Part of a small language model's weights: 592M tokens.
MLP neurons of a small language model. Each row is named by its layer, matrix (down: output weights) and neuron, and shows model dimensions 80-207. Each number is 128 + 32 x the weight over its row's rms, rounded and kept within 0 to 255.
After each neuron's rows, "raises" lists the tokens whose logits its output raises most directly, leaving later layers aside.

L2.down413 [ 89  76 142 116 165 126 110  93 143 123  95  92 106 137 111 102 162  89 109 137 134 149 118 133 161  68 175  98 146  98 131 120 132 114  92 164  58 139 159 159 153  91 162 181 130 169  99 163 150  56 149 141  57 101  87 112 140 161 132 124 155 138 166 126  79  91 187 182 139 174 132 168  89 119 110 150 134 126 103  82 141 104 111  54 185 112 159  89 166 136 125 114  62 199  78 122 108  45 126 156  68 124 145 117 103 213 162 126 170 129 113 158 157 129 172 139  73 104 136  59 146 171 120 101 117 129 125 112]
raises: "ision", "iew", "ector", "isions", "aux"

L9.down218 [ 76 147 163 125 131 122 184 122 100 146 139 159 130 128 107 151 105 135  96 120 100 152 150 132  95 146 110 178  88 189 173 139 125 108 132  92 148 160 149 120  85 150 144 163 182  88 117 125  97  38 135 126 135 118 134 138  66 125  91 150 168 124  90 168  79 105 119 180 137 120 114  98  89 147 118 199 134 109 140 174 109 121 113 133 103 117 135 126  90 109 142 110 119 106  65  97 124 135 132 167 141 120 171 142 171 144  90  87  79  84 144 155 131 145  93 129 146 174 150 141  83 108 148  99  80 142  78 148]
raises: "ges", "ks", "gen", "g", "ode"

L9.down471 [137 134 136 123 156  67 193 128 167 169 178 136 142  94  96  67 147 156 162  78 118 111 178 109 163 109 126 160 117 110 121 178  69 117 129  94 135 131 114 144  95 141 136 122 160 135 146 129 138 144 158  88 142  84 135 136  76 168  94 161  71 104  73 157 205 126 178 100 122 105 147 145 173 109  99 187  83  94  88  77 142 105  83 141 165 133 104 142  97 158 124 105 150 153  86 136 111  79 144 100 166 184 103 156 105 106 156  95 122  88 133  99  73 117  89 103 157 148 130 180 177 114 109 127 178 139 153 117]
raises: "ity.", "ion,", "ón", "pa", "ion"

L9.down363 [147 115  91 127 142 141 136 150 151 112 111 125  44  79 109 121 173 155 155 140 102  84  96 152 114 187 152 170 171  63 116 134 116  66 172  89 135 142 177 150  64 110 126 161 145  79  84  68 138  71 150 112 153 115  90 136  73 114 144 139 145 117 121 140 113  97 191 114 146  85 140  74 206 117 137 102 153 190 137 183 140 153 115 155 128 116 139 162 124  80 117 117 135 133 144  99 110  85 132  97 112 165 147 122 142 137 147 121  82 195 144  85 141 131  88 190 161 147 121 108  82  98  86 115 177 119 206 134]
raises: "ence of", "ent", "ence", "ents", "hel"

L7.down298 [153 160  89 145  79 102 142 133 132 120  97 135 147 122 113 158  82 125 149 170 170 125  75 114 108 144 116 165 112 137 101 146  93 140  74 122 255 123 106 146 149 164 127 142  71 134 112 153 127 107  98 146  89  98 148  75 140 117 157  60 137 103  86 213 110 123 188 154 150  39 121 157 127 142 106 110  96 105 149  84 106 186 150 130 194 133  86 165 162 161  96 126 154 115 143  95 105 108 130 137 109 134 121  86 155 139 136 130 168 109 114  80 157 150  95 122 167 102 153  92 120 116 157 118 159 151  69  43]
raises: "se", "der", "ta", "ti", "to"

L2.down121 [144 134  78 128 101 104 127 137 111  86 191 141 165 138 109 114 109 144 105 164 139  88 139 106 138 117 124 167  75 102  73 115 104 192  28  73 121 151 126 107 131 143 173 159 100 185 179 133 106 106 137 124  69 128 112 175  28 106 112  89 104 116 239 144 145 165 147  88 162 127 115 110  57 153 130  95 176 132 136 114 148  96 135 153 193  90 132 147 141  88 141  69 166  92 107 158 119  96 105 176  55 118 140 148 136 127 142 128 131 138 141 122 161 108 140 157 159  85 102 127  96 107  68 144 162 112 159 103]
raises: "ept", "qu", "oph", "now", "ection"

L7.down132 [164  74  84 119 108  39 118 122  94  87 112 166 125 103 110 135 138 139  85 118 152 158 117 104 101 122 146 187 140 148 125 159 133  62 139  90 150 136 139  96 196 108  55  80 104 165 147 146 163 131 126 161 115 144 116 142 136 126 131 132  74  84  76 149 150 155 167 138 117 115 176 125 115  93 124 122  95 122 150 186  98  69 146 118 116  98  58 174 135 158 158 172 128  94  57  88 169 132 167 166 107 107 184 166 134 167 144 100 214 113 159 143 157 155 118 112 115 132 130 184 120 149 100  38 129 111 165 131]
raises: "eign", "ually", "uel", "urb", "ist."

L9.down302 [122 188 120  82 162 100  90 109 191 104  89 151  73 135 151 143  80 139 147 112 104 135 118  59  72 124 114 129 100 179 131 174 122 110 162 128 136 160 126 134 116 119 143  63 202 115 130  86 112 132 159  84 201  91 137  93  63 164 167 152 162 166  89 128 150 138 165 111 182  99 109 136 146 129 156 155 107 168 142 113 127 134  98 103 129  91 132 129 156 192 172 177 116  81 201 161 136 158  90 120  67 130 144 131 171 143 145 108  94  92 186 130  88  98 141 139  98 105 122 112 133  73 142 125  82  81 145 120]
raises: "ing was", "ing on the", "t.", "ing.", "ing up"